python train.py --d_model=160 --vocab_size=8192 --norm="layernorm" --norm_eps=1e-05 --rope_fraction=0.25 --parallel_block=true --init_std_qkv=0.0512 --init_std_o=0.0135 --init_std_up=0.0512 --init_std_down=0.00604 --optimizer="adamw" --beta2=0.95 --grad_clip=0.5 --schedule="wsd" --dataset="wikipedia_en"
MLP neurons of a small language model. Each row is named by its layer, matrix (down: output weights) and neuron, and shows model dimensions 0-95. Each number is 128 + 24 x the weight over its row's rms, rounded and kept within 0 to 255. Numbers have three digits each.
A block is one neuron, or neurons of one layer that tend to fire together. After each block is what it responds to, as a language model described it from the Wikipedia text at the highest values.

L3.down331:130107165143151123162133091077096103110107157159156152103153102140126133105177115079142125138096145139181121143145119073132114156068079105119110138098141103116117168100142135128170130138127122114139134147093162132146138123123060144119134130142107129088131134124112174138112102112157141127
Responds to: Year tokens closing a full date, after a month name, day-month, comma, "in", or a range dash, e.g. 12 December 1977, November 13, 1991.

L6.down62:132131138141132130121165100134137122155158098167127125169125124141115119124143143196133073125134091145169103112139117137120115145181157148108162094090152109127136104090135082134119153112163154078124157131102114109096116139151083122154144164133147091118127104096095136139106075145170161121
L6.down290:131115129127112146131090157153111127143132114178123075125114095154125147181121151119131134112151114131126114164113090111109154159150150136116160167112140102138115123155153138124148148133147160108159109122115072090086106106118099164150134132116125100147096120139125157140153181143132140114
L6.down328:098118116147103116125109140124125064114139122102121145146165101104139129118138089101142089169165124114145152130096103113138179120116115154170133117103133120133126153161126151124175133127111109166086139129151116124093140100138101140181097141094123149091122153125162142152115129134168110101
L6.down349:095123155153148116138130131130116128141095136081144154145130138137143139108116157171115133120130131131111118167104112112140161157173132126120106137111132138109132147095116121125129127109153165177116116161150131114127102075146116093064129153107129092094119178087108130162147122151144104136
L6.down413:116136109142151101136150124083114066108142106141148116159110094179116110134095093084135138107123100118127098163124124106128136104133132141107134145129124130103147117138117157137157157146155170124116141117133068110121103112162075116101100135127147123174126142162143095145147156096122159134
L6.down421:142132110142126097111119087115156116144124126177097081125154167122101174108092159103112125162164140106135117120120122104119121140168145073144123126159120135092117103144122108151137143160093135079117123106115110092118147143140073125179102147140131096088151153112107162171118137099113150124
L6.down563:135114160136099131100120086170114149134107133124154186155127074100117121102122152109145158127120130127131071129142123112156108125163128087182117190141144149129103158099146107117131125088119136118143155086149136128153080118102133125115117105154110162123118105138154174146135130159102153137
L6.down590:153099147121125160100148088161139096156155144117082136139106089134109148137097141149118172129079159127089110109109108114163121095101131137116144141131193110158117162136091105119083104154131123156144115147114147132142106113117137111139139159125157105130118102145144126095176121135121156158
Responds to: Word-internal pieces right after a capital letter or short first piece, such as Sch-ed-ule, K-ent-ucky, G-én-érale, often in tables and lists.

L6.down24:149145126107120134091106112142110182130126161173050155129166135113138144118133156131134099173120111157118102069130161099155121106130121115121154103091130095148135118148157163118125130119129106139136097174115173138161132137127146117147143092145147147115149114099170142119155066132120115099
L6.down135:116160115063148103149152111157106121153154126149119116132144077114137124162140105130149134128141130119151133108141140138093101099135161106155170144156135145120122131154131141120145120120147125082138120135186123145137115178150135109123122102108105115110126130134123106112091093107177130165
L6.down367:134115151110177122052142116142097157122143137130112117125124115096105133132105144124152149123113109143107122176114161147111116138096145097140121122099121120090119147131138158114187137128119122190131125124131121139118117123125158153143102127113155121126102147144131123172121129104133163150
L6.down379:096109128153136149137160151078067149148134086161150130114097128094150122111143149128182145112164149136128074116131144095099152153123119104124195150148106109130096100109141128190145121139149064141105132109150155092091125154131134145100088127107123168131094120121136140139122122126106141109
L6.down439:125139132145134135174134149148142138122149138166139129132108137107119125118154112166120136105154123136142125130087133144124105102137093134129137182146163107183106104118146125122092109139130151075106177119109165119113099124109107124165193149139109129173137131155131150105166153149113110130
L6.down444:173086133111132091112142138143121140109191180074077127124140144109124110124141158101143152114095100163105139118123135152152107118123157114161147127119122094119122124120153106137140120109131119150140131158110133150121137110170135105135153129159107141118151118126143144124144129122124154124
L6.down495:101120142133164121124118132105077132127130130151136110125100140144126132146134126112126150149135130145149137123113115148134165145122143142119129132149116138083124125124108136078151129151137135143146148152204110163132082110072174114107125132126165102102120136124105114099116133061156072119
L6.down636:139150090089149105134125119120154175168165083136158110125119130123129091140114113108153142104166130100123154141142109129103140100104119111167098128154136092139124122092115115096136157118141146096137135117151107071169093111097173141103151164109077161159118136121179141145166118115157177137
Responds to: Four-digit years and decades in narrative dates, usually after in, a month, or a comma, e.g. in 1975, May 2022, 1960s.

L3.down616:108133176111129134155139133122101178150115108155142162162104109152132126070127134101134147156124130101123129126159125171110107106148127141119090094116096153142129143109117170137124151096126121100112163118130116115109077144133111114115097167131151157135109145103124123121106088146198120115
Responds to: Pipe and dash tokens in markdown table divider rows like |---|---|, plus hyphens in dates or compounds (2014-09-25, Zia-ul-Haq) and word-start pieces (be-amed, un-like).

L3.down120:136100162129111137189150146101109155133151140134187150161130138099134124172112122121138132115115129102153108098165139164101118108106146158129156103113118142117103113130140117079145115117089123213150132117159138141140105149141087164144130127131127154104131124148091158146170135129138136134
Responds to: Opening pieces of split words (empty pieces before Romanian, Hebrew or Korean letters; un-, comp-, rea-), apostrophes for goal minutes or possessive 's, and "a" in phrases.

L6.down123:108107100123138110142107156106141131123119169147142167120167086128093146114169146086185129131097139091125132075120118136086122126082145138167155128107138099088167136102174156118087100126106123116080152137159165103120096175163102109078124098144158146082140141125132136132134094125161134125
L6.down175:102159143121154119144123137141153095157136160139122112099147124136143121136146110126130087146106131121110086130122130149113104152112123113172113060124102126141107170142159133132126140091100077135156075096154121109091129131141092149118152145111124116155128151092136125152117135090101186093
L6.down286:139144114147106109148095135105123133117148101158169146145129081124138165129143109132135161109117119106132120072117108146098131144149089124154133091099133100118131138152158093124104110181141130117142124157145114099147131174167117132123139114153138148127163108128139149136121085148152077138
L6.down301:098173135163117145172173113107113092121116078135160104133123133162142160126121109131095135123110132093123163127134155107111162135119134110123093127095151143130124123121093122153135116117115099114161127184120139138147125159179139137141139102153090090146073106151120129114109146137149096136
L6.down376:097137120115112180157085141124141143148117122100093088118137160101152160147136092098129160113151127120149104103113120104085094107163142126106133140076092101164138127120091150096135141124148118130126138168157148104141156159129149174142115113127119129116115107121154171094117126155095138112
L6.down384:155152103157129138187107123121123119144131139123161120140136138098075139125127128103117128107134137148130138106122155141132111142112141125133087111176156119123181133165076173142105114123119146138141124134130118179149128157148072122143093120139116137097156159125086098086120120131154089149
L6.down593:172148111124102193125136182185140080153113145102155143114133114118136133121117143163120089119115143102127099164162114139132123166151131138132146157113094132177116141130160129108081097119120157119126155108120135138097161133159139126120136114156125155162132101121142140115112107139081125132
L6.down598:109071108162145130065077135128110155123123146149084153142104156168101133148141131112105080128115119101160123130108158094119111118101115102140120118114127163129135154158137154126124100125161130156155133145134156159116176127117072102157105115098141114117162144137138125145152132114143155152
Responds to: Function words and word-initial fragments that continue biographical narration about careers and life stages, e.g. After his, served as, became a, was exp(elled).

L5.down13:102117133082081195124120140130107145102137142116103137127123109105107143136126090157131174191131125131127113123104135123132148129109132119132104121097145138153069110078116087087132160132109097114126105136183121118131104169128161146148169126145140138186131112166137145111088165117146152139
L5.down87:138112108132111171095141142130156102115134117151114105150148111115110138120144141119134163126145139108098146145121123113102156159160139127122112140128142126147110125082179151098124094110127121142102152160058126163111160143123202138092169124117140112105092123139162101103135172166128094143
L5.down160:131136101130134149116147116095123111121163109121157144124164139114154089193155115098113128135131131113113118115160151130111156142146150146083121097106123081168161110133148170110140094096150139163086139106139104165125113108126124116101150119096119108126136098150135118125148154137107136110
L5.down248:177137120160182132140181163120127144112148146149095115137105120171144147125127096120120128163153074094120124127114163152117151108100144159107113117076125119113136128155133083153150119126081106137131124116118090149134168130108097117111104121136133156091122129137133147154135111100126166120
L5.down257:128098086167098143158077134122116180127107103111133094133138097091128123135126122131134144140112105133142093094155155120098122137141137099119130150097087123138112127103142173080117096155147108173101120129133137109117084174140160141111087116146118133150133148109157135085140099134111147139
L5.down407:108105151118180111130122115106131151140118123074118118108150133131134138100088147167160110111155094079113100131161118119092128121132125130117129095089126140088111116162093148117148130169138163139123115128114112165154103118115137140147109098114171106116136163077110104113143122123157135105
L5.down501:131125137091138111139130105102089105123113094088136132098150113155134125148146150155080138120141133117138130147126113136141114149124129159120185132126131126117126145135133146161117177142128131094121146136142078099097137140155175150088133165148151135122126136166158164123113137117142088145
L5.down520:107072136148129145157103118123130150108119107142124129128140098133124118166147151121117179117093134140099167163122133126124119095134159137127097143140114071163128101105126133140139108123128100176106117072181104127119135152175089134121130122102145152129141143116122132147128135108116136120
Responds to: First word of a predicate after a linking verb (was, is, became, served as), usually the or a, as in "he was the manager", "is a 699-bed hospital".

L3.down241:071124081089103128180089150131142121142157155110164110156143124146120150119093131114170081117127114143099073150128143112161118109106126145106108125134144130152107089136084106137112178067140142128095099144125129136142142162152139158160121183126097167126098130159131144161129103122110173126
Responds to: Short word-piece tokens, often a single letter, right after a capitalized first fragment, mostly in names and foreign words, such as O|l|ney, O|'|Connor, M|ad|rassas.

L3.down306:092131109118158136093184113100153090118132127151099113120171101153130122126126165097134118143148143120141122111068157113163126115133129161150089090150119125128145155160126069141174155128136123145143152095140145117135142090129064112125120125141136096137135108122107114168100152136166093133
Responds to: Fires on the first letter piece of a word right after a hyphen, quote, parenthesis, or line start, e.g. Nagorno-K, (D, black-and-wh.

L5.down30:141144092133177149158106165119130121140133128116144103104129150165109141124116157090129175120152143157129071142154124115120122117115099112140099187136116122099105138133132113133158120148105170134133102103088151145099133124146098155142137067138123132128131177152103132173163113075086092139
L5.down49:120162110115127122167073172137134089101123155154095124204145133073155167083140118173106130114087096110149123120116108148131125110177138111122106156132121098083134122138117093127134121146120150075071118115135126101124143159136155142092146116115129139092078099129120116138102177143131163131
L5.down77:121084103133089110164118133137161048136155100117115122110172147151127098154133168117119143097129156115146138130119151091127139090125104123168115173133149094120101143116118128167112137143137097126115131108121118150122104121150131098106100123136137083169100100114132148113116174141143144102
L5.down238:142117150114170105133143120133107120142119106098123146115100109127064113140163144137116141126097168140137170132111160118146117111135163137123145150159122131131108134151126167130144151123138136152106132122176126127147160111098120123085185106110108133097099155127125182104117148112114140129
L5.down253:106122114168123128035145143135082122100139132146165116126160107137131143134118119136128137126110111139155109132132121104151123128079151110115121117111168127146149139117126116072145124116102126160123115154139128121137145133142166130148159090160141104136115152111127133141154073122103123146
L5.down330:114122109170116100143136113133088100115095118145128124131150153158095115110103147137106137140089154121080151129145105126115150096139120160112152167133130066101152113133120123176125167165120162169113170105140144143094131147126101113140127132108182112106163164140140117132101118119140149133
L5.down533:159117133105120120255130122127161135129152127103151145112140119130133124127123124130130118097141147147105127142134113104122088132127134145116142125129121139119112091125079124132140164112120126119108128116137131140179137153131062141147126167138118135127113141124111147099154088111137126126
L5.down607:119147134134145170165128176123155147085103159141128105115174171150150130117125138130182138163097115154148088115136117141120100102153074092143140142094101122136159147131121096144137143118094144109123083133131115156134141081141083113095117124092129114099145132135113121126100113133093171080
Responds to: Dashes in markdown table separator rows (|---|---|), strongest on the last cell's dash; weaker on mid-word pieces like inter-pre-tation, foot-ste-ps, and slashes or brackets.

L6.down99:132146096134125154157136121162128096171123110128110147119141116097099116144119176124145133141118126101148162106131101120153147119122136139129144131160124151131113152157097115130117144138133166135109097106154124130097157129149073139150109123122077118160111166104138157167097117127131100104
L6.down160:090116121149114128100138100161118112143132114094133138171168094113139134108150113119169143102176108139105112174114090200154114144103113127122144135131089122160134125118092113162143158157116112125130164147156140123144138113160110129150146112149117130125086116159107132124093119162127096119
L6.down304:161073136140108145136119181138142128115099139145114126102185126115115125110142163124095128150123124074125147108104159102174124156169142107140102115095093148102157105145156144127113157155124132153124124135162120118144089133122133121175084129099140165102141094114129150132166140131112085132
L6.down393:150119117141165148092076154133128157134162152159100131102101127121121131131110135088111167132110163110119115131135148129109114151157122180060100145144122088116119113149162100135160156153165107151114155136122160101126086107132093101138115118113088084121127087135132120118114142121103118143
L6.down432:127110117189121142160115128173153132135143136134153118140146160130126135129132134129128133107128111118112134186112162105128136128131084116100132139131126100126126138152091134168110106176145168095109150097125098099104116134148146125123117099160135182098137123175112159136112079138122167117
L6.down492:132127105175136102063146125175133123096126133134121142130159108139110127133151141122127151116156118088114103085118112113137135139138172122111131121109186138050138132164143137153139164107104141136141149085097132079088171103167105125111117096117133105134118146144156113139123135134113151178
L6.down513:112140107156092098175137099128100174144135127144124119110144155142138118147162168066129127162129136152120125103145071146143129131150086136098114126101176136121120127109148141131134132122111137120110134116111135129087138163135107138125153122180127166105116081115109101116101135182144167089
L6.down523:164109149138169163000121115133135144143143132127120139109102130142133125107129162138158108156139139096159153091108174128136127151118157127144135139117140132078136142101088163110130125112164140114122121119107110159156118127074142128115116098119141106129096148076118111113137145141139139142
Responds to: First letter or piece of a word right after a hyphen, quote, bracket, slash or line break, e.g. Maxi, Sakassou, fingered.

L5.down12:125115143115124151122131079109131157141095172138196100148105133116097106111166142134125104097177135144140129165141139098113126118131117130122111103104134125134160151148147114124155114169170128038152104096155124135111126174113158121128102114171117141128104118106095118102142117139110143138
L5.down100:108147092093143123134121132112099156101129129113120092081074123130127193131088125134139156094146142144134121174140118117144148141134089121169130123110129151127153127129111141130151084134112118144149137131087132182121130119152153133094126129112151153110071147128068126158137144139145178148
L5.down185:131146117136123122169152134126158116117117169147106154112136146160134139177110137095151145128165132127167133125128146152133181148170101138111137082126100111125108161155113107147166123089086120156098171163130107123118138124120132138152136091131116118126106112141096122178084119158092135096
L5.down394:096111121106118173133109114100110084132099107132108089128121132115099103121120114116118125145169123176157117171133128149124122145099130134142148159105132128130108104116088147135123079147141135111136141119160175124111137132120125158152112157155128113135134146156154143171059093167097184110
L5.down404:100135146110133106130141106136118106127118141101129148137187100102121088094114096128138156144130114133117143129151115132106060137111106132134115129120163103143143165135110126133170133174120039169124162132111160144126143118094148087161109087118146097108146110145137119150123114155126147136
L5.down438:122115151145155133096155161132130135145116106145133138152112140085143105160117132139066160164141124128144118132150096130126107087157150091146151122136136109153126101172105156161124134161149136117106141162120128123105125142126141116139121132132176143126089137121114079118078160112130159142
L5.down487:101135084132142115173171118072158129149112172132081102141133138140158105103086152128138120132123132146119130135140116136145124132108159091111131121120135111105164114137124120157145151167129112100127155142073133131153122121125119110124128095125121115128117139144076126136130138131158125164
L5.down638:134187130131178129102146101123117146118161157176116167103123127143114093101159134134145098104098125146140143127141136119094121108141118148148157068121091119101119109143101154145113119126130154142135138133110182123103160142105089150154108134083147082139128144112137142144116115144073152078
Responds to: The first token of a new unit: the pipe opening a sports-stats table's second header row, or a capital word-piece after "(", "==", or "-" (Women, Mid-Cities, UCSC).

L5.down190:125132112080096139123168121116151108117118137086157132126143138116128116103115112132158129105117140139143149136138148135141161135154120098113092121128146105180146082123131091151174173154131140128156152129156080130130102161152144116089127109074144119172140116144116122167114145112128124137
L5.down290:069130157124143136089152108213120090116135128155135107122097110093125129115159118101104097149082135130146175160113106118123082176083110123123143145086109082107130160130120128145151137146135133126090157121142137112132136095161118139132095101150153135199147102122125127137066144127140119122
L5.down312:110103145139141139069153113136135144123149114165104124096118115132140124125113133174144097123127154129167152159137153093137152115133132101167124164104109148122109114111135141121085066127147121109089159108108136094115093130112167179138136142149140183124100152082154124122119023112095164127
L5.down470:163099138140139144140176155123115130135139122152147121099124111148107106134143111115147122131100069103144152122102109135099117193135117107126119153137148139098136106123132116127108130120164131135087085114158155147141118117077175134125130095152151077102143118114172118087109131162153128094
L5.down512:156113078110149127138136155114095133148116112138163153109130158115095086159112135108171167166076142108116164109147103135106131067093090124144135143137137112136138095099152158081103117131136131143140126089194137133128127133100141123139102179125097125117137137089104150121121108116135120145
L5.down525:156103117118148113112119134134161132135172143123129127105138136099117117124136143153084120167067170158156169113146157116110115122089117093128082124125130124126144159118130154150154111164109140133149122102105093137152114100138123138138054136096113131166132098113100132144148145127103174128
L5.down589:134084088181122139120151126144125141085109122168164095116125121078105140148103135089153148097104128117168134216140130121102152130097139132103124147123120101134123102093150126094142134111125093169118126098142167140156104128101160093157138108105153112121109152174131099158150110151182124130
L5.down630:110116104102132125126139115157104125077127121121135122106131119081097124130129130128181147136107166118105129163121123127141150125106098137135151134125124127109122111132148094104155085148140129115140106123156112146132137173158179133139060099104093130142144133202160111162126139088158158139
Responds to: Year numbers, often the first piece of a split year such as 185 or 165, right after in, a month or a full date, as in in 1851, March 1656, June 2, 1986.

L6.down68:128129114103124108186115130146112153167112126132147102112107178133092101143094183171136093085131126147148154113124146119132154146157135108120150116079173171139156143132135118085159118125114119127117097102128105128108139120164169122161097078104121082114159123076138094132110143135111159106
L6.down168:110127116106161132109142139111101135120157107133116137136143097157150138116093116140126189104067117134108102104130133159140127104062097114139141106139130125097151114173095089115120092150112135138125127119139131144125087160108126147116162141158150128119115111111166156148141140149146131139
L6.down300:158095130110123098143135163099097162125146105164096154116115079145134144118113156135108148126146158131153104110144126191107134159135114119135145162156158123142137128129171128086179105143141117122116133123095102136149147101086164100134112147115174148110132124149157151129064067108150094156
L6.down362:125134135146141148163130155144090090149119131128110123110175140115160146119145108125125106130169157126135117140141135131137122144093145144124192123081140123081146111181143087157106132114102122125130131136120142126093167137131086181119137122119173113158160139157123093129100124119134144094
L6.down371:117135150093149140121146132149147158100127133207162147133126141127147129098133165151066127138117093092123121134146158144104105128139129151147137114088171087144106126102101132128145108120145153167178146102152130082093118118081148111118120110153154104141159083130111139147105138116114107152
L6.down390:164132111100101164169125137079125152126123146136107113125167121121118158121161082144145159112087108115117121089136119132123133141111132158120129134100159132153142143138182110082139083106093110142162128112144160113153071150116116113136077132128164142114136087124148079131113131161156137124
L6.down450:126121094171115167141165117112177130108130138145150077161134159157124154115111150074149111124144149123105134153126117141101161170126115121153125104115130092109132144126161130131136160111112106135160107144103087117109135108108059130132146138124136152137124097123114129147101138191101140103
L6.down558:094116118136147123153145136096148129153176157182104127128157146130131101108133135115143106150113079145127141124144106125094155114107148167121136090122145128120138132162108149110094136125129117143151166156122089106102100098127101076093095133138163126150164125108124142158141134116106151114
Responds to: Dashes inside markdown table separator rows (|---|---|) after header rows, plus weaker hits on hyphens in compounds like Co-writer, Vice-Chairperson, Al-Ghamdi.